Weights of a small GPT-style language model, trained from scratch on English Wikipedia.
Architecture: rotary positions, no biases in attention or MLP, tied embeddings, normalized queries and keys.
Training: a variant of Muon for these matrices, 885M tokens.
MLP neurons of a small language model. Each row is named by its layer, matrix (gate and up: input weights) and neuron, and shows model dimensions 16-111. Each number is 500 + 50 x the weight over its row's rms, rounded and kept within 0 to 999. Numbers have three digits each. A neuron's up and down rows have the sign that makes its largest values positive.
A block is one neuron, or neurons of one layer that tend to fire together. After each block is what it responds to, as a language model described it from the Wikipedia text at the highest values.

L11.gate139:447556492412492498530492544563479480551663507557402452484454598542543415527516524494472501474480498418438573484476489507445523534623474484469550511457495514617576484490513507510507473455524564546483561494523596487501568598468381464478514388490532503542469576547598473526505543510511590466
L11.up139:465525465462489553524472515498584549423608544552469485526517532494547466437533423476490539533584547440436438481466482454606532420464477539505484519505459462509502473503491494492522554502561530436402443499523487576455593543521398461534444399558409526501417535434503465565561439558511502484
L11.gate157:435488522475544493536500513505497536527484520424391432463535443376524451480455593524592531484409510497490480473385500466450483501539493554495474447603559539465495538471465473516484546421561469383468413516588505480480474510467479460528457439552599575568462573606512504512515545449515508503
L11.up157:563515461481515537553554473490447488439490556477335445487474426491507494500431557428500559552516444532482517452413494507515479439522432467522538457524462487484461533498449529504427477568516522414495399501501610492526455548414511389454477436456500439640508507511497533457458524531602578501
L11.gate202:438471391564481493470512503507440550543473489588424527412512485513581518341497508551474540442480527437449510534446476385533526427404424498539465501487508441513620515496521490513499450516466404534472511466496474446510460476538493387527492499446466495539546507497426558562440493505469533497
L11.up202:493401472556615428575522448537458502478532444535498478438562521491444553580510520452415544474576539518548453522503527500473424462485532497616474520508578405482502485528479532443422532513528569485455520443467408541476448464523467527458552456458579531489588473494427479550517486471524494530
L11.gate227:560433502518459449458471528624475494462622441418493506506530525559486545517451400434517471503411514530588479456479517562562519513516442495494545507577439566533425442562501593447562589543449496570539488453521588521568540535548539542471382491545488447479558493508518428453421462493539485507
L11.up227:523454520532483427509549445558517473530611480582418432504532521585540512488512500437478561580511421473490474442534464460482524549535490451472526437439458525476477603400496499438493664464468496494473479544500529571549558513571434553569509523511503589475509497527481506525567508483592482652
L11.gate254:525482464582546545546520521493556559475505489553552465499586577475467572547463541514554546456425572478504493564501502472463525546665553527539514511550509454409548569420491507509519521548551498498482563559393523573453481590461436491525447533493532527448438583527516543591502447514497484553
L11.up254:455466522609466479477512445490434512463514473460511492553524427513516492448420526418500458618500402454428433519509499609533517628540401540570504509545477441426471542498533528495542488526512454535483604517531447600548438498438482539632504391491518557575501459484573424650494505585468591491
L11.gate361:542468582565496572393440438544422567535514494471588481512546591490492479520435460499476400486470466463480542572476524470486563528514537484457456433535481442569530473484500491440509483569409521483572536480514482617603602473563437492430539508546601462520487489539468513393462508498526341481
L11.up361:473485435514462471565444506423510501603466558533604520508450462396506503488550489505579489437469523392509529453535482571460512526539538563503471432476527481443525572488443558431505477445513536584509471442546488551500451472474493590514506515452499669511421523556425488432516481544541459518
L11.gate454:521485400455493497510457384438522555495491530540568551456569503457507509547542512386417535515530545449490535553566465517559547530486481549550456483606548394475555492480541501553525506517483555579469611524554507451538564515485514513511404400513523516391540434398479493455560485535486462477
L11.up454:531456460478409434405460497598546479433566435497486433416579479519538545511519474513484470404491510566492528478563424503555580405504503457489503389495552532484499515530534493541535557614530526532375517499511544460466515510633533593606420516507429504491556480427519467503351481442527515546
L11.gate477:536512469420480495565491462459453424504512454544587451441621504406470494614553448479534610513524477586523569540485431545499531485466455518589561453603531512443472435558472593545547536505487557510483409492563554518416510487457429513503537520505539578516606563503455493532597498513530361562
L11.up477:551469451497514456471520548484589595460548479403367446539455481495531455508427509532472506424575552622489419488513600601387494524589532498489489476657398549471547448575485488517568449409524552456542456474512516485544526526417508432506515449549521502509499409516505563541518524544549519531
L11.gate614:495515527456578480514514518468451486535470587412498419492547487409488454426322484402562537477480535505466470490464519566437453500465513508534548509490434549466542537455449513479519511517486578437526476456564483459467526428515490311510437490473555577504496508511410594510506439544451464500
L11.up614:390401452513467488535438512512456515530465564401385521521524404528486594508503511497619512493412643470437498514445526483414420385465523519519390374582533502504491513495471547460440471495497475482503528421445472612601463489566500555536485380518612529428496517552438496529387498522450488501
L11.gate621:596492482468485478514500441448543469495441539452575544520547533487491510548533455463573512519438465466495438558463530554484536397605533463512566436455471452501521548463471539487447481504556499498483583507535456473573432544416495593537487555443569478520493411564492575457470535581531513544
L11.up621:540465501444458515549449452507576514546465511415510455544477441451440507494548491485547487483439548438493472543403460458531487458569406466515523524461525483440454597520432447529400478526561521496526554579555482464483486455405506469474514557421467541482439384497477564442518481496546484387
L11.gate675:602518498507420505509513461513435430467513537498543464500515461488495540520541467480487466496472482520477360421379454531525500560581447495527465500458417475466463474477546498488537466456424490526511564468556430506541561604500551470452516502533527547537493487527474494473494432411503488445
L11.up675:452449493515557452461465488482442584611571477525512477555546363525461405473610466575477513419495458421517417541512492434521481398543502476475498442468542433478454449510500521416491506478466482525587526424562525445536577509446501501476475485567451551483509522486530525511494529424637551487
L11.gate743:440490545449466505461451424435501486543525522490477450512504481389519503413567472450410505450445504551500484534466413515507531472468530442442588441491546383544366421525520480527412517419549457567505598488519585452478547506518499542583610484489456416418503490482513439563530443516532528466
L11.up743:483522528532478520467479505527577490514535442538506527547583535390469559488546403391540655523473577511497563533529465542561471450488561496405534499572568510508481438476515463458473515534495518478539508536507371490535488425457596531554559495498489522474512415589470328526531473530497525551
L11.gate848:490407433629447504455535460548475527526438420519470513476480505516428500426613506462475499478396528479498488505461460459433438526526446567520516426483442503513485587492509519462448525577496559528498556545533509484542421495458502547463513500577484424493525526479602553543558497443513461448
L11.up848:522487475453540434535550420476488453570561524493464525506563579425496525463450513539490509509461396561526446413405487509421530501570510515484559446539527516428583494548524478511498535512499389606564446475547465482579576475427486501587501518454521568479504534570523450528461560485627479519
L11.gate960:661471461486445451485522494553530605488516454540447430390526523504419522461396470325518527496423604564529454554498430448553585415553528469399529467555577463470456417518550432396548464468405437500532510457633504485511557476486467470545429368561517530517543518461425499461476536508539446557
L11.up960:538425478552449505501507487429518609517508455456504492411505551495385600524546471466501580513421489575440413559462474531494487551542435457540494471524532459438479433496598480504526511511374541541501542464502527453553538549519425564515499515554467572586469499497446490514532511482494442489
L11.gate1111:570498572498481523457472495475412504409488477537563416531483459505534460560522518420522534509500465442563546485497464501532518554470583479498585482497530494450561467532538506565485472472492547483540389376538468596531536501452532458412520502614521391480504510553546491490473526532439487515
L11.up1111:491502417579458492437371380543410466502468570509534445516544561496511622500520503433489477513516570564421477423531538495489481538437453462544542521452505503545511462547537562543531478593560449528508452463625518404413515509460447564450475481610502481500585506496579493534514524534426573452
L11.gate1118:466492521475551434471490521427481538505605524534527589512653537452509527603460542432514463558573470483482571560542530619424449463514474447523524472532488458461510527400503506554649593547544494542526558591587511484450530555460514512555471450564573508412493505500484598466565503508523447521
L11.up1118:465489536427484429527524373405439520539546531498509576466543579417477550534486447442500463567554429496542558551606571573498525610502528504482606473589487584474534515510560461534532604572436523514534513514454491455560469496514517474547434553529600541489532444521452451475553501542596458483
Description: Final piece of a word modifying a following noun: noun adjuncts, adjectives or possessive 's, as in enemy fire, Slavic mythology, woman's place.

L11.gate6:405493571485446495439505564528523502525519496513419460468431573446430529515549658523448479493492536434564449518418552506495552427503523460452475492614491543480434472496479464541562516431486465565457513499414456466560525571480484432554476554455518489544476591502546460463509591452514433423
L11.up6:488623465458525521502492516422530536485524507528415539448590518489451509434535530576464419430528425474490502464437504570541430452528582440503485477582478480403528484448486467402513544537493419445498444558456541509418440451458418559449537584471601559524606457431557548457492531487585525381
L11.gate57:465515480572477496459548536518493460568520482592518438409451432508494515534568531503458429475550564485612467456547524517331544460572462612520468436493571510578449563524474497471551532461477413520487531422554544541451519539487498566494439496508541453495463533492521454494464542521539531547
L11.up57:492596508476514563445566466523466481453500474476387541456480513547435459513608511454506495447450526405496410464524515524544521488497489435462465547535456464519491390483538546478514472482503570591430459535451468507543503540523510478506452541479552518606408526504479455430476580532545548544
L11.gate112:521514416579470436455493498511495513502466450572436487474457401509507595586421451457393477463537556530471453407453559487475460613437504520510473398476551433491483518459427445481510540553499505605440516487486487440526482537536527500447489485560505513424473497448459500494456494491503414437
L11.up112:427532456570486588536508571481554509501488540514481460480602507493538486605530523594463524498481605558465484462563426545453439435456516487518548475515440495414526564553588459453501474534525552500579517430475458589431479491433475555418477513483496467577544548531436541532604461495543620492
L11.gate115:389427513479459464484455493429434504508396446574420530543580461505414491451564489459467522453485596548442432564424481480466471593505445442513505607608476522516564479452457439477453570572414490509565513433552553477478498493530457596509596581496513540506553429496523525501532494510516410466
L11.up115:519517526325558429498512496489624507367515479469491516474514501454477515545478524470522517477459356528526537620464464533547439451506482482391489470507498548506523509516427511521495579551420471592599592515444525489519536404459584484472405462467550475557527487436483458465379443529473442514
L11.gate145:498458490580525391494518561482466582456391441561427515533461490595492434506485464472595480550486443489511594470433521420541537570496514506516595486450447460462473398516396545521494605516495531440493485520454488482463499454508515473598513539457520467568497479531535523496540533463509424522
L11.up145:412513532584427526531516529495502447513466566559487474493489486416562488523532525460574493445492434576540533474539486501518519429526501556574547543496518539460524500529498501572467470513565490545502521446464534512494538580482469446486571584520511518521488487511519476447480534485479590479
L11.gate243:453477576512498545600565506447493435493532407509475501423515506436561519466487411548432508470541525532470480459484524539482575504502521490536599484539453490513542412467548522517473516494504409539516508523426507615500475519390597510571528552560529485527530508488510542488452478510469496612
L11.up243:402511504332469521471471575462466498551531569504499394503602405470496461533562436450462511548471465504536554424412441498517479528591546482536565624538530508516424459543462584493429443437565542433485570554487445456504580458514460533493504474531497467488444520473575493518537448505585504515
L11.gate262:485538524521523480513595462476527475450564511557564484495579503492515532534564542517528486370427431496495559393421514434506463486509502477588545493510440538481510444452525480629587547480439470549593429456449534567388485492571448562500506442462554490426434423490455499421612536480522471380
L11.up262:430480437514483510493549446499504496552504456599516524513474496454495509423479477462436509563513480480496567542478448533491437471508518460551498516538578502527476562608408497520626559382526532487498517421450453529480447385427607428547513571503472603573484531422480506576501526488511440553
L11.gate366:449486470623434522540522469532488574459540518616503497490557470412442534516544440542491492547485433516545515518611400480505456545493471545515466415520507468468502542545405504497537528274483491582483431504536478559613497477446582522504510518575460478559473464533440572499408540505518456414
L11.up366:426462513526500397496516409445489466533451562429440518493546456535466371584618518496479527458516503558442470480493483484501458434564511439584451469384554415548449598530425460542464502439426571357486507491555602520470539540494459450531466457494520466504456541610441391551564485492532507543
L11.gate421:539504521510463439440463491449554493498495524547488354480525558513480512522540466476521385478499486543480451485436607494494498550471479430457495422527541493460421530487514457506489526429382538444499470504478472529470543548568431554520449510489555549483416462558490531440474498481418476551
L11.up421:477476493540532478465456467534608518523545457481554443482451490542428597494481552519443463513476527443524441444485480505513554541454549540437375478501460453497528488493519447498494529458476578487516493444455514490556450413566429536571526495490555558473513546463496517451470567544469450539
L11.gate529:549537497482494618406500575525537533530515535458482459474453568552559495461493462468481436477484499488550534465383464489455528494529509462494546554533522574491471458403444506504480440508566470435513466596426503457552570499581470486620528525504551394505463466476454540553523485498558495624
L11.up529:451517495489534517529490428453502448518442536523560506451499519515518424455486429466482610464518529479572491439482508584386487403472508491495531484389442543408453521464481485536496577498538450576406461582472548499491527541544548504417542471512537442435546503492560504546436518430628455479
L11.gate680:575444489522473516470459460523589470519470431466484460535442581488514509434506534409434505502470486486554511449563436480419541515465524514446424502445417477539452481491521557486514510534436525360491536481528525623483504519443561559579569527522546421575489522413489471513500538546466532497
L11.up680:413448530529539498433532519532556485499428609452418516538498428554480499533506555565536474453450463485512506489480525453392505504483483478533545450495457474503507432492428497476489445373535529460430572504501400499548444467555534560450424470550471459562444339471478388538443500422496562430
L11.gate742:532465485453497524425473501446561480447480531508477484519435551593579467521568506504585477385506568442547447558490521479445473481608469513498569444544542439554457468499530536488527525482496421607509513518461450406551538483584505544506492403464513504564531480375511511512508563494564529455
L11.up742:462508453436468487508580506476453554586544470536531533467397402456487539515492495550472520468589479609435451502470504482482545467506520444545503545609418597489568424400486458394551496483537470579538581493436468520445490517483461531521411418516441561504478515608562494488546441449449461525
L11.gate783:489430543506492550437390552450538463553556520529477544510454540522513552481568541552481467468495471514466525511476549530502427460547432537487522479485627525456475597558498467508581530483479489423478497503462579469506571481505446599543576510548470506560600502513422447448479471487489425610
L11.up783:504532566509449536578462433546516506434445535503455540495500492601531458471522554619486455505565411439467523553573626514472498518478542494513571541436485534434424549458536467399483468483476548411456575588529452455423467411480480528440570473518455592427409561530506546568464499485460405418
L11.gate893:599468585483442549578415505579527418465513495489481515417517428479399409617478473456540517445616481488471374573504468430456443461475504529496514470477468483447557449465485550430523383496432558486415511442433518451475505517451444520619437528438557538512521576538522564507557449543516535553
L11.up893:571491483550553500474541519507471543462528559565469409418472486418549472495437586528442496450489348534508435518499525474464316504485509497440464503500369484432451540525486487438375468561546422450431531550566538461618504495498419571523498442550420471464518443486608548408500435425456518554
L11.gate1017:501525496520485515497531481478521555451402505535406425463400463473522495546505471475480387455494534443456425362526419499482463486443481445494465417424453453466550553368403438536565503493459426525443484404506425585555477584501523470535546527516559421437481433521496478534440514441487425453
L11.up1017:412580446485503468457586436462499516488451524573456441453523429505519521584520494555516414423605527551443479486584491507525487463519504445555419456513430435524565543500486461559612514599541472611536504488489568545431481535594520453440440526609515541473499456566394560558413520500470434447
L11.gate1140:465502470465490500511457497519563537482420537487483501522505529472534423392477563512494482373523613563394519464482512615547494487470574440527443511632511488594511514469433549483493453564492508513484520506553542542522500517551493502546527484529480532520512481570412454465431562515479506467
L11.up1140:457557463476495444523506437354515550433532419534470468576589549548587487496389488447485486509555501507539466552567422438472472429512526458472637534515479525466506454482400530556516495499555476451515482533551481465585560537433502458464480457429495492450448422524527431526471424530487539431
Description: Commas or dashes that close an appositive or modifier after a sentence subject, right before its main verb, e.g. "Gbèdo, a mother of two, faced", "in the 1930s, is".

L11.gate53:557478608516490444455480513476539545438554421538519480407602516448478466567521541513500482643531523557512494522482480416469424481496486539549530511474468444550437516572498531498489553567515449538531567547508616507491518516461441478574529503598496544438520575559527454546537521521495565387
L11.up53:540455578475549488620508582448526510603458532578586441435545543471551490479502542490465513558512491538527526445480541522534508431560434473508505448490511437510404535458569521493576580596461525425524430561544593480489447486499504473538570447457551531438568571568471470519493478492504534430
L11.gate94:478440463459504437486504457493487441561462463519431481516492516439592508477492478498449506547438493567454451455614513514502594564425486577477525539430517477498475479513473432436514478564592537592438452436487512478507512502557429545450577499564473528467454640546581557465442415506488402445
L11.up94:380501480402479410485544517473489568560509383490480591485442443436580471491554484560500484489492514492491509521534495537506418492484476605514601369484418420469512417517443510505529461563444596465565445580456485551478437462506569512529498419627571536427502373544529549555541490485475454514
L11.gate124:447500564481437504608448403503447512589519473478506561419484481480460373439537566573527545466388520491442579513552563572488506412436524562515543421474472501519607546520556536469511457435550423530487545554554423470502495475550521598532563502408511548448490501483476472468468464480587506470
L11.up124:484599436483509417499515474555531436464624424555403445584508458537466546530480644496452446490519560492555512434480491489508487440502447461520534593517418480474456544588576391484439476527524481539537604511450467500520472509557548481477560500551572467556491528420540505567514469532436574530
L11.gate166:603550448532460434553412519518443473440484505590463526466500469469570450385457547477531499456428443454541414511469510438504494449478501528457488474456498552531541522453459482384549539502528500477473564533492531530565485457460542496588572504575472425533442446546545463545555601510493443523
L11.up166:478540531434612483491515419594476469482542445472552428533527537600505395504474526480460579529451470482542433492574437489539554462471456518552553484406389592465484561593563499425493442546522444451433462501428470529552582471509590480474545560501459548555486517441533441554481548475445510478
L11.gate301:433436421438565465537439546541593509473467477442530519514500498498491561518447530439521475521501532545539481556472509510527473521512399484549494519410565523473546441598385423635510462612519449551502634555549520521544549515489498557490551472467476510465518519550425568421601475504431474493
L11.up301:489583500508500512520500481451433503406534414567540555450490396416475507504568545479502596456492450480513483472570524527582406490545467462490520528512508404502446471630528428463550471547533497543423527441568422504459403495468501511466405521529503512461518479494487472506588396546548560508
L11.gate382:480486568504402470448383480428466442454431474523531465488511608513469508477472488470599527535466554438425524492558512528524570570481602558522518516563437532508528462530434485503547508500460541520496569503524565457417624563512492633466510433502437504444500603418434598522464494473495557475
L11.up382:506494483528478430477430493507430471533552524522473522390521542536509472498495539515512511406503433539485566488473520553470506549508503411467493530428488463455596469485467322436508533501490573504413502426419427420450555472472534548504570547454428567416503486461532479488450443468468464549
L11.gate547:559535552464509479478559552443433495627518538541549501518424600566453479397410510478564474504521499500464454462548428545511494564536574499593502550555597445538494509474494463514542556423550452540582541552487495394500524534471521545487538527528451424522546522512476594529569479531534524567
L11.up547:526585460526480601637495542478475431567474491503445581570398557553418521466542571513500619519519478500456462467583535598543543487482558514543439472578585517477491448441584433461477528465486348421519528411554512465489523511522427552478537449522540477538557508430476579471471409520521443461
L11.gate578:583531499451511525548474577491498603466535537459440505551508407500510436515523537545544476594391412493470530549490517495547635496488513448592440511522554553477489433547556450519554490540494504445543483495497491521437425524516420572480582501455478498505588522448598579621462552420560470467
L11.up578:487599474562454480493437569480497463400543463564446480474454486549465553486501554526574519540453452497503387429455529512446657492523485496533461480424464450562509429585470497577531516439483606524447384583539518608518472464544459527459547439539460420420498519554537473465406439505503487498
L11.gate619:456570426451484455412555563408550500472437451378529520551550554520480447618502505576462586570528531491534495518527519531469524479492462536459570529441496517491555535502387433554503588542510480435449438564524470447526471418571436486568489528471509529485488452592454400452429457517422481524
L11.up619:458556504592527536517437498543496522486469473457518545469496455481490508495487521492505537568518503523483521429568524515458416517459508485578509481574524470549578574483640489572442552632535526477458435511498509421502541592562475453512537422559457520466431553436522579453533572495463480571
L11.gate637:473536553502550589433482548479564571555406471573469520552488536628500525560351490466524556525500485560500485488558577531476479509499449496503550581438563474492555516460478418549495395595547522602525564510446474513414510593489550583489596437562495461564507466508506507407530516514545485389
L11.up637:499487544522484412538507475528508514561520509463564512547550524529473572614488408468471521503535510512450587458608582496660543577543528541450560494523595521417466488447495526435463521455507530564550490523487474452506476485545507421477461480483572441463477477464459484532515547519478595476
L11.gate676:553504537520431501424461401492485470494542465414569530513397636562602406480548380597478518546502521569498509501538572522532491620533484566520447508544568533504430626559480491476579462493547487586460571410505522444495476520488470513511479591524490506505491483457548611477462564429548494476
L11.up676:517491413482543468392552530530536498468520444459463449458441438532511444486458471503452565553492491524433474530576456482519495538551405578513514493550604442452544515486473527511507521482604370469547517472533516580464486527516489405505562426398496458528478501494556502476463450492598497604
L11.gate727:537452459601474465470570508543536493415511461476611498469537491543412512479475527461562524461454527498502506521509460600528539480489486527455519336534444499549462482521446406484575617494554584530499475560468500490510559473496529424524540489509517552560469438439470491451474496565518524547
L11.up727:459443406567529414421440436452508497570463587497563555482583442530506464467400447538511432551584476422528627533445479488527524550470512516444507494430498519485520436449482438597553582419465465420530549497518512504490506460524564549516566445501460601543429513525549514401577536499555572501
L11.gate822:519518433511496410509505491486485457489545509480483437524609562555560508465611498539529509580455435488478476441544474450504497443486533517448547450416550515569430505497490444585568589587524626424414506514487543584507499509462408536590446383521504531533513533448554709590613497561562396503
L11.up822:517499491542445537522464493474499396559467457473531501502571592522450473443495531454562522589547418436389522459556428555490544429480506500458484620521547475680556537499554491519582489565544512420486388526553467476358474559515451382410617530442524514484496436516557579476558502558508483543
L11.gate900:520565437590560482449412555501500538514523376504464527502517443518589512362564444529523461482453488531450468429547550437533602470586532520507442385470536604459522489527413453520470523565592414506464538491496446548468453440564467461536528489519556477437502520518579522558557485406554512489
L11.up900:541436473376510452690508452442411596494496555527505480563462556561540527441502456529536489528458370548551414511518504544537544477469485573496442531578516513478512526515580508502483450467530411548434572520527547460544522528513517575531595568495463430470507507523520509467487493550507430557
L11.gate1026:564564450538456542541464516547537519516581419562564539557505558432402482487516509459472613564478576429447433542453465539532570523529495524506487364512483457440494495501488539501528442529552581487525564519525605441478455403532604515453504545507514450515470541572533447538441536562514494511
L11.up1026:438454480460417472520491559552546517488414545457540591570523459487497492473501511508447515463490503596507529507412508507523511529422433481396490529546583469565530458599539499535575493508463521559443544536521477489522518434395432411428523423405529435439417421556527568565525542525524528438
L11.gate1055:467462580491470464418493502466584424490496433479472427480510502407480497446598503507483631567440532546557427538471441443545530501430413508451399441387490447484534505555504447448492483518447487410479510570516556499507552530512449554445455502441465502434499567515590532500601497467538447544
L11.up1055:576399503405547542552476528486491516519531419487478609499521532579514558507544526401433525487629484499468547561552602582467537521574451544538457478454478493528523441510535411473458470473424514523599571526438555574521510497515510503533514535524541488449541546574529506480557438420563431436
Description: First pieces of longer words split into several tokens, especially ex- (exercise, exchange, Exeter), plus initial letters of names (K, N, L).

L8.gate454:528569477408424516506439543574578454499540513545416532504527489468547512566457654445402466498529471521494493557561495484518561455514466503557465482473558469539519548499410499435490479504502442463509507465471485520515504512452490320540588531440479472484477502532516489552455499455460497484
L8.up454:423517546407447394564332468515480454475442570458557470598502561461453465521540467430553369472512489547454408491529493454535547464451468502437626531495513507489547466463484547450536486464472465465445551386513510570537442489546462492529439544442414548458523444521630570484466432529465445544
Description: Pronoun subjects like It, it, He, they starting a new sentence or clause after a period or "and", usually followed by was/is.

L7.gate347:456464455475476536549524390482506500524568439458517533496498419489406530488530416528569523463410505445485503465418548480505482556467540502513528426477508546525503493477489450508461549486444433519505519522477511504437486448491430447540508524572455417565454483623561514433540594456567416511
L7.up347:553462585473531461536454403565458526595443517525462384485444568458553470468577546456482490504521470518566530502471455536451562597468564533480523440555533549571497513511454445485527559479594526482531533458491559502493553498521575450399503505347432516523417568470504528502514567520571440560
L7.gate421:600515471557523523476497563532525428418477505515460482610494394497504563468599480454453427398491531471555452405524482562540457404524540452466589503452562491478508499470502461493473519501476570513452434494474402552558420477566596448509634505623498473488522514563500565466458470563554435491
L7.up421:478387489533561608404507520451439459462409547505523516480558516551518574554500518531451482536498502522542487450555500521571494511471491593433547504604485571437339586478460515540495524428480505531486588587483514532482501520499462467448484557552492462541477492499528579491478535461488540500
L7.gate933:532545431433599519467444471444478562523538539548461470509501523436419521411458495497589475438465500440492517438485479525496470495587484530473498358477605498523578475515466460460509460515492526396473409558454568488450490435466447453490455490403490528525542475534532514460454475560563480491
L7.up933:579400527460570414522585481477461493518496459504500468510526563462456579501573523492523571587459583435501508533410433477475516451557542553546563494487539534445512556525513483506473519468498462479551466489485504509585449493535528448495504468470542567587491513508496563416474484458622369451
L7.gate1117:603460486485493514526523420503447568579431518436441552474527538525549488410478429489541511461427585521415415522484455557525495473501497498594579464464453540562569596565425494414553486593457566467453498465495584552407587471495556418490546569542489515582490444471492518478399507482469471517
L7.up1117:536496504445481512439477552461516546508488505447449577518573536520456593504554528559466491414545485521549546412462534438455426523512538531488468478502579478478463518456618639527512550453502462427486423574502566430556499423478503521499559463520519545595394470556585538501553491475609534509
Description: Word-final pieces that finish an adjective or ordinal before a noun, such as newly-dra|wn, twentiet|h, 32|nd, the fourth, intraoc|ular.

L7.gate355:609579503500516470536538462472606485482493599490438501535497487504445497524488520565512459553513495517560437443494530444444516571470458516603433471494547544483506505566463592444555559490483442537586413492501473511580470456477487579444500456543507483468481474471477374542498553526583548499
L7.up355:472497426541495420464505455566407464495539518554442486511470456515470497532567479556507595486435489553509528554509609600400447411584513543540574431573565469399365525457600526394475370476583477482447386508446469477444472551541535430531472473566587486499535587547531510472524470513452500472
L7.gate532:448548414540491527525533561386569643491474480560544487456521470483519462557507543571425465569613510513508502491502577529532485540493528481430445574656435497527526523543484428404545490559545542547528510496501511541511458587606536577500528481545493489511494553570481535566495483501491487563
L7.up532:473452467539528459473484570486529544497500450473478476414486488484462496549511548527463513558525608508515478568507390633438431482566412481454431523594466425555453548503422468418515472522528504459500462475479559532497469535505528542473541412609510547538532526513458444453407507406537514417
L7.gate774:611431510528598453468514542585505472591483553432469547492443461434620556540562514534537579550497597500457516548568456574531503464505536499476557591485400505554590539542446537415552573479523547515401496497498509572565468491497668537510455383556493498583501582476507604504569460458464480499
L7.up774:510514448495437488429527566453514536470536446444526536509478521493545600448430452528485450450436610545467508562557420404479449438496496450435569585540549531474450567552446552549485496476442624464529509460482465464493585510561481477584496388536520492578509518453495497525585483456558477494
L7.gate1138:563497533430521454589429510524472449506531425505516524441447446526546532556464525512406433530545538485469525527449531573456496577496476518472542526544465522495446579476472685420493464487542512462450505482476485487515527433533463551444576527554508550572527625474491547530536566551502478461
L7.up1138:499504480590497494563471501411437591553480445526493547505491485534491569564556478533549548520554620536537511508569446486477534559495593526449558575466485504467472474616548506449488517587532465499470581580515546484512508510586523474543515542478473526602482508477481508528526486455521487555
Description: Commas, often fused to a word's last piece, that close an opening name, place, date or phrase before the main clause continues, e.g. "Gasly,", "In December 2002,", "Australia,".

L8.gate494:511497531488487515603474430527540441456451410488530534457487582477424444490470478445515491485485459465448449527528480458587473499482473511350502450593576558427478471448572494426557554521545482474525492492513472457472420533572626453574510453455415534489588556484502507584437479494435533592
L8.up494:502389544526526414486502434414527529478587463459468546511505592514528503579487428512466478426581508535524532580499460488621504490478440483474523587431498562537493407596526508552573459567471495477481452559513462567521478556583496587470586458521600543604488524471534554550540561502554507437
Description: Opening or second pieces of longer words split into tokens, such as ex in Exhibitions/exercise/execute, ed in pedestal/pedestrian, Per in Performing.

L7.gate428:552568559556503552507481479519424451556460498519502572506549560512488589480493514541487483528547518583598526454486579432490508396547449518546515492445500516417485542579569534476614468451452518546486482612531483540437494528472622547456473415416540415514507477465578475412456540494577576526
L7.up428:500480465487526498502532479393533577542486444555440425516477449574558538500488601462486539541534457430495545546595441489583536534577502492495503497424520550437450540492546460525546467511528469448548449434429584521502501534526474528459498551482518509505506480527531374627460446442482498542
L7.gate844:492319477465550447450494452516481477448474468470554517475503510538519542477393530429515580488449443553571410488466435531494523619449481511495571458452496519456605451570546425504541514511491478453516505493458427482446573537525541467565487418471528555501521449484506539577524573437450494519
L7.up844:545403553547504496579383505421432432456509462463568515499551548502536490456594560462498484494556585538512466496546581468490570573544492431531522459447586578420584511429433548547537484370497556486456620524573542519510425552528523479523549432452498523462498526466495592490485586450484621432
L7.gate872:521479495537455419489520443508584543505385536464450521465429415571540412396482512387459587482482564565504541471536583518635614567442480445471478466505553545498524437539568512429538471548529529544528627544467443504498485470588594495481538514586516471538498501513440522535480466513460426488
L7.up872:411514502560458530581490486528576454534508426458430513473578489561448576567450553532481502452491462492449473539482466509603507496512481510379503504569541486489482536479476475498557496476447464546445463468551481535445494550411625438527484585562471467373568479603520601433502574543546494557
L7.gate986:510546549503611555514556533490551486532528396544552434500522528533551487449466489570478492592554425518415547458497536436520426448497509419547529500510487562577491492589507552500500400583579481384478486627488523425600531487537487567495545551527441511604396538508631451504553580486432544539
L7.up986:562455446455524475485503509460453558528583443442507490412509514534516467500479467491529490506499407533420435604488533453450427632490498612518449555429506532418427519536605517423507462526477481439554545578512499530493454537512594453416561473520566480579442529476591467403445540491435489608
Description: Word-initial " ex" beginning except, exceed, exile, exotic, exchange; more weakly, mid-word fragments (gyn-ec-ologists, trun-c-ated) and US/U.S. or years like 200.

L8.gate303:592452480444521454456446353509466406466415429445514602501472499469472428518458501476533560465483493473549467522467446420505568527527546458450499391580442552536473558532526550408487539549512598403461493432492504401477487523479517435454457445415553423580435469542513610545561563544434478482
L8.up303:559429554537545442539447482463480522604478563486463581535492445458453489504449503468545516504360499540501523473470435563494557540541461552503427479573516574509480505531600528489526563533428505478496472465515519535532523464467462463552467480487522556550524492436482575573500514617570458495
Description: Suffix pieces that complete an adjective or adverb stem, e.g. ext-ensive, repe-ated, explic-it, comprehens-ive, often before -ly or a noun.